config = dict(
    num_hidden_layers=13,
    hidden_size=256,
    num_attention_heads=4,
    num_key_value_heads=4,
    head_dim=64,
    intermediate_size=1024,
    vocab_size=8192,
    hidden_act='gelu',
    norm='layernorm',
    norm_place='pre',
    norm_eps=1e-05,
    positions='learned',
    qk_norm=False,
    attn_scale=0.125,
    bias='qkv',
    tie_word_embeddings=True,
    parallel_block=False,
    init='normal',
    init_std_qkv=0.0264,
    init_std_o=0.00517,
    init_std_up=0.0264,
    init_std_down=0.00517,
    optimizer='muon_variant',
    learning_rate=0.00611,
    lr_mult_qkv=0.4,
    lr_mult_down=3.0,
    lr_head=0.00549,
    warmup_steps=200,
    schedule='wsd',
    decay_fraction=1.0,
    decay_shape='pow',
    final_lr_fraction=0.1,
    batch_tokens=32768,
    max_seq_len=384,
    doc_mask=True,
    train_tokens=353500000,
    max_steps=10788,
    dataset='wikipedia_en',
)
MLP neurons of a small language model. Each row is named by its layer, matrix (up: input weights) and neuron, and shows model dimensions 0-255. Each number is 500 + 25 x the weight over its row's rms, rounded and kept within 0 to 999. Numbers have three digits each.
After each neuron's rows, "fires on" lists the tokens most often at its 100 highest values on Wikipedia text that the model never trained on.

L10.up694:530527514497500509505512495507495527469501498524524558545493495479481474511493507539520508510500495515490559519468531502545532546472490541536515478500531515515488470519512496517472495483526517424514524504485527486496505519511526503494524504516459536459538488512495492490474449460516481469530448497507541532497543498510470477450467519507520473472515493542549466521451479517503464529518445522507513475542460503508527495472522506528538515497460449514498514472524522497490490507530484518476521520497514474466509489550518481535549461514509495506487521509493471511498527453501490506525492501495531440481476510531500494493534511499508500472545453464462498490475484511494513531496504507498462512513458504498482475505482461507499493504503466547537479472469510517457518473532502
fires on: " Mo", "T", "S", " T", " U", "tor"

L8.up449:551457553518481557481514535540491556489469504502456526516499501498465509541536479530517491528509470495449505485505501512550517561479508463510476499469510502505493501508536471511562515507466477479507460491513530516509506492515474483507496490503495467464514521472515510485549486495462482514494496532514478512500566510474463512447492487447500513498499488492503456496534491459497513507526470492530492475514493518474474520466489476498533478481494476471481520496479490495489475512529506488522549479525457463497496473523547521529526508504492536499469489525486518530459479509491505500486528506507516471523493476459518485539532490560499499478535506480495496519503508461509474520505465502537488513471522496474519461553524480487461508521428505539518506457517511531513498469506521
fires on: "B", " K", " Z", "T", " T"

L6.up585:529522501446510507523501493471552515505500446473492517468500439465488489501492518502434469513471512499514485486555537494514522507472536532525535475476444532479518494487560522503506487545479511473494519540477530489478506475526509469512500506509501464494535461500529505488476516515473471480484511539475506486516508520479467501454486499482454486489481548526535483473520487492532516533486512521490498497501538501478490505476497543548559505503503473519523527515544509512514465513514507501474469509549492459533491487467468478495536498500477515462515434485498495474496464533487491489494443476505490451505500536500525520485511497502523512460500518469501463469488502503472514517512520556511536479532509502509521489484532567510511497483513508494538483523486530519482464469498501
fires on: "9", "-", "0", "7", "2"

L9.up532:472474527517466520522506538503477493523497502497512484499478494525501517487490508508534526525507497506476540532460520496459484486492512529430496504516450479489548510560505472465509468532520536563492503493510496478513483457527532518515465527547495479518487540503469502462518524484445540479494499474525485491512467536533509462502528501521481436508475477544470500488491476488540519489480512518479474548479496486537502532538524504506489508474511529498488519454530503541497477447483493453512477523535513504536454496481525517514453495470505500476502522500542500486493523513467507500529491503515488504483474452476516455500479523547496486502518480497516545478476529528482515489457477491532490522489474519515471477473524450506477495486559516523477501537496500528485513496496536
fires on: " ", "5", ".", "0"

L3.up950:494498480498451483518480472522446518520481466485528519414451495508468516506458520517487517492540522539455519471466474483519516484487482478489528458529504491468481545519508521536492500539512528533483505463457522472505493489490535513495511543485521498481510494508482512486494510491503536507504540469485490515502513522509542487493504495511465510481523519535485463512506479489473525506513476522513508529498512490520488498504482509502506508448496529467517514493506473493534499453499478503492530480500517474530519504506506459482512464512493502518534468495512469566480515487474498518495522516508532487518477522537540471549472479522514486469498457544518490508438531483511510509524531541500493490501491475489495431484468455492477438495528566543516453513520495479477538472543502
fires on: " ", "4", "5", "3", "s", "2"

L8.up974:482501458450498494520471515482538540497491500489518494443470492508535542492449485548453476497497451487539533466509511497491487540498501459564524457498458507535527540470509541533500552501516510512514522499486503496490513530519526468537500513505520490495506491477539505489555477486517513500487535521549515512478523503505485522496489497461496495476501565495495550456456499487452476521500464509523503507524510523531489471475524488508496470518534513488490511487457508458526507450519499485515477532523516485491449492477498539472521470535528510518478480507493499506512505491490494495445478505486531505554510506498535495485537507447462449511477492497487453509467498515524426527441500469506496506495506502489499489498505482496468475503509510506508529491512484531523506506519517
fires on: "-", ":", ",", "),", " –", "."

L8.up648:481488451509547491471518502480459505477490476498520486453543502500464536506530482513495495516481528471489483513474521523527529530490483507450499495509512502497495515514532513531531532579473514515493466528531476466492450506539524502456531478489460523502487513517493514483536535489456485488496476516458493529511547533517502506463496467481494494484480540519502486464483475545465497519473548497495504504519524484515470531482446464510492510521498462513545457488499497520503478475464510538490487487533478493470487456460499509487539517530481519500503483538541493529497497518515510473470521525498509465497519512507521451541512515459532482513512482511513525488471525522515529540506472486479470480470467478536488448497518479484483477498543500554494484532486569504496514486496523
fires on: " ", " can", "2", " un", "-", "1"

L8.up66:476477502473503501534454507532520481535494529524517584528504503534533488494502488497518487490514491456473503528477535484482509490473512498526504504519488499498515515496541516550525493458540485498519480487498542541409472517513490529450539495494508529488492485524490461498472510498505505478536534504490512455459493451530508511471536483522503479476510531508510508517515466505503478487494477505489482458479516501490482454519483507482479519532521504525481491509513536501526483514509524508506470465497467523519515479543520498497467472502515478489497534523508515557513551448482507470473451497501523487537488542512483519469513499449503491477525515516491426489462524571452500529452471490525536522466507489508486526526510496503518486474476506492496486524476489496482485493498454
fires on: "1", "8", "3", "4", "9", "2"

L8.up455:499519508504542498490482507508522542501460496520507501479524516503505502466503515528495480525512452530505477483476476519474525433488488478506487508471511497502493467545503525488519492481522518478519482492521502528521510506563493516443517480480545507524503470472482462495524504525532525480485531459502488472497513496488478425529493508540512486497498560491481511476527502448519509467477435520511535505512525519500489504487497515509484500491526525526507464468470502528491457456502513502518479456512511506495501491508468535534469479549497470526520511506520533525469523473513535467503495528521475531509511502524460510509470478495519507495545488492488464546419494497496508543493447513520522559485479490519513505479520475530459489526499545485550481520479487438479485491518534
fires on: "0", "2", "5", "8", "1", "9"

L9.up591:498448500506502516478514456531500469531471489524478482529499530479484514462508499511433502489480513501536497491508479458488525476524488513510491519500513458490552482480480509509501466563538476489486462493485515490507478469531554518504537532495495490508503515512469535499498486489488554502516491495482490494530492490503556501451438475525498524511459499517498521479504486498467483493509474420507525505495500497512485490480493499532489541526486456518527460492505517520507510475483515515484448510484508487512471497486510487498454447522498501515483515443475546492511526518488472533506530534525453513518555525519562498535528503501464474548509496486480462471510552523482465473488493510525525542510511510510499524523518460531493520480459517492498480513504494539536548496533521
fires on: " |", " a", "0", "s"

L9.up715:472442478515518534468502452535482511489467440462527496486478495489447493517480470489492513507528508537475481476485505509512510474540480510516477504497512474505475496487467562536482516499501485526483465515502502557461472478499520469515498501492507489491530510499507520492466492491510514517494503536509477483504574487517506494493506527535480536489455514499495519480482481472516510503527469530515527513500502460528472501460452537496494488509508512476570556499480522524490482520521475553524477500494513503509508512482524511461479494545542531477487449551487467503518504523560479445529510494488503527468531485458541535494508467462484489521503517513501492471506533503508479501464502501528511567535509484518492518511481486523483495532484487496455479507468483441473533481506502
fires on: " N", " where", "h", "xi", "s", "ne"

L8.up923:495502486511493518480509469510481520445494496504501515503476533481522496448514510548478529469530523532533465495480479526528502528475520499511501481497469466468464515504468478485502500504521518519491501524504481484507490461552517513494498521494496481497491491476496534563495487433525506506484418526508500534475512541466545471502498485473488520528552464508562477510520510499538522529487493513536533503475508510490496494476487507512500499508499492526540433551549455500481520510497527499521491495505503491547531448516466501509496455474509501453537479505456511513497494521511543534498495521543493498502446489505497493489456533502484491502534489475480488527491520479485526483461451491513507478471501486552495505519547488541519474501443500502519515538494528525496516490449504
fires on: ",", " was", "|", " is", " of", " ("

L10.up468:513474493474467511448475491503508509540498450532461486491494543511496505476502528490503551500485518508478448499515456487504507529499515541520514514485524488509476536483480513493459476456526470478524492544515549536514490488536488507515502519483530506540519460502518502464473467523509530544489492506479521528535504511524512518514517528527488441534542487474485485515479486487507530458483480536493534524466475508547464511492490524510515500516511477489502538489498540525514482524480440483460460487464520512516502498475508530475537508488492460507476447508515544502485483436529518484508473470491528507441523501466475515530517488515509471500549486491534532501480521490502490504502442582492485514488476524485469499513505473517485482457513493500482477483455519489499492481482527
fires on: "s", "n", "cre", " N", "2"

L6.up153:527483512524483481509501529501501513510473491528476508488506476498458511487515492470496483501529512512525485501492540539541488468496548560504520468527529524519487504515471515509480492482492481485448503492530490456498517508529507534509475561550493490467554536505501473501488495523429503505486522499504489493511458478562531483517447551496555516440477482522511461490530463499481507493496542546500490548490523494479496499501509478520515461557489458528513521507511462549503539482516499537465474488522485532494522491493524551527469473494511457504478451485464500505525474472494503555483502515480477502525482481484541481499498487506465507508480493489492496508507521505482481493480485498503513499464492441516498480536493493486514454540498524489458478517532517513529453496470481
fires on: " and", " or", ","

L8.up365:486514484497523482455504503453505497480486526481503451525485499533473453490536478533506506516519495520531503484501526529467481552460550474469524503504548516491511502491503490483470525455473489522512555526470497477520508489530499485492509515517486477482528461485483511508507516463500512509508480450510495515488510491509502514494507529467564501458503509531506455470492565491505486514517502490502500544465531519493528500489548501499492496486510523537522466502465495482537499520494507523569532517504505479468502518462502535522505477476519527455442475495537520508514503514515494553507499444519515505489461514457506492502547478494464463473530503474544506528474522484486514480468492479508486480455491519461487485497527477501489545502446485546497482499469472560499518516480551
fires on: ",", ":", "\n", "-", " G"

L6.up858:488515494486477515510505544480472509478476542502494453517521531510514476474529502464469486496504492457522524474532495508479518486516512494555512476515505510527480505482520491518525479511510476496513502495449464509523479512513563507516473510524529505504514482497474498456488534443506492482479515523515495488496477481529431486447464478516543506464495524540509483519521525530507516457538492500509496512499504457459461478536492464514519491481487508492508504505445480523552537480485472509537517483561516476470488520507538533511500489470532502465524487507468526520538518471508488482447486512467511485518507544459559501514508473483458468465508498460478516498492558502478451517487506510530528437496471495478512496487539537488489497477526499523482504516491531528514493555494483
fires on: " and", ":", " or", "=", ","

L9.up471:477474513482560539489489464512501500495496514498444486502491495482508500456504533464514505497474523467525508457512479539521492545478495488549546475481496465548507500494524527496508498485505495452464477496537491550508484503487488505515512504536501523466512465513515530517486461501557511541473493556456533464514486519510518489495478500490505497504507439494484518505475501484513526515467500511489497460522505474514477551447510522516512532510542493524487509506512508544509477508455417554491500497470550459510501491488509502543518487517502480484509491504520570510523454484477515515499461522497497506494486531535502477537493452512493499534553480464481471480490544458498489472481536478529521448505514506489479511471517496505455491509482495490489476500518516527512474534498502
fires on: "s", "2", "/", " and", " Service"

L8.up1002:448516460523473502512467472503454513495489492463481495516487480446532466479505480518494477521498524523489548522473518500485463544463524525470490490459558482465476487522461488448497526458474507488554538542526481491484488500536519495469470504462522481461533517479501513506484554478502485530520481520506506522459581492451537517514479461466512513528507438486533499519495519453535511526495479543522510549491518543483486473495494487500522472504488463541493509497515471472505511534530463490508508523465513496508498450495532503489516474507462499477534496512491497534490517500541542461520516481505525511500520484479482517500521502558517522496531504504482471515482507534476502506531517503516512479482506509510499511513531459520491474507485472502463491516523543495525494483510500
fires on: ",", " of", " and", ":", " New"

L10.up290:558516494538497544494483462493453527454528474502537534492487516507520522512513483504503521457534461536506501483504491494546530513470523555522512498504508509508450475529491562558509528520535549456514524530490486488494534493515522470491537511523498524527521488506479528457498497468506484485490471499486490502519508484521456488505488475503473514540485465523446486512537497537462511554503501516497527486482530495482503471511468494509415512531501497504507489518491481516518492493537520429506498519496445465524500476517532518488480450517490526481478515482463496488492491515529468500495507454458497501521495508525472501485488508481540528489499522519492459478552484510516494459508516475476475502499520487479483505496465483475487519526493485500540474534466490475533470497545528
fires on: " \"", "0", "'", " get"

L10.up155:487508498518503499514506457543474452483491504480513524494472484506528512489489480529520506487483512492489502515509499513503522498484545525476490483530497555493509523500482458477476476539479512575492476512534501536493479509520466513525510504514525507543458517506510510529460478481503505495485454484495438506420472522473519519502550501497494461475517471492510487498526533518485511542480519518520487489526491479548437508480497480473510486480528489494499492492526526491503507477504468486458486490520475483506513499499522548511464478556493499486498523531465510539488468537453530520495516503483517487492485489489505498452472497479482460535541512510480473549451527486435492543480501489520495521523499507539469515526481536516542503493515483458454565512511542502482476492499553
fires on: " is", ",", "ologist", " was", " ("

L3.up8:494459512526528533528525476483493448517515467494486508477518514476483495461511530522487496478536457498516506508470526489456534433518479490500463496505516530543520475467473467499540490513510526478500496523489504535478510469505523531484534494494437495517501541526506494504502440510515511503497467526481525512476476477476450521453468505517530491506527511497521532509490519521480486561501477512491447487489548483508476468479492488489509484499463450497485518508488548437501503494487497535504501525496500539497472520513473548455481467520447487485513514538539505508481489508493519491497540526533483514515590530479490518480501514501516487522551475528508468514525506506491476466507457483490513496484531485507491519493541532494503529502488546507481554477520478491514543516496512
fires on: "1", " |", "2", " one", "0"

L3.up896:473459505439521499498478549505474480557506487500483541499480492481504523509488523514511479503507550496488503494516470486510443546469488458502521509488484475484508464487511535521482500508481500421552511534511513472498506485533530497550492521484511517529476508509518501486522537536503464529455464540465466518545481488484512525536525508450466531500470468503523511441513517491529535506449516518547472504492461527502504495509451517496483501511478507475490523503501477505485506517528539482473498531495466465511488465470487516531491491482498517465505434505474501509488455499450504498493521474516534456507525524509501478533488516494536502504501495524458503505442477492520522513533461513524503510505524463528473514498491482499534476513519512530541468529482478470488526530507520
fires on: "0", "2", "9", " can"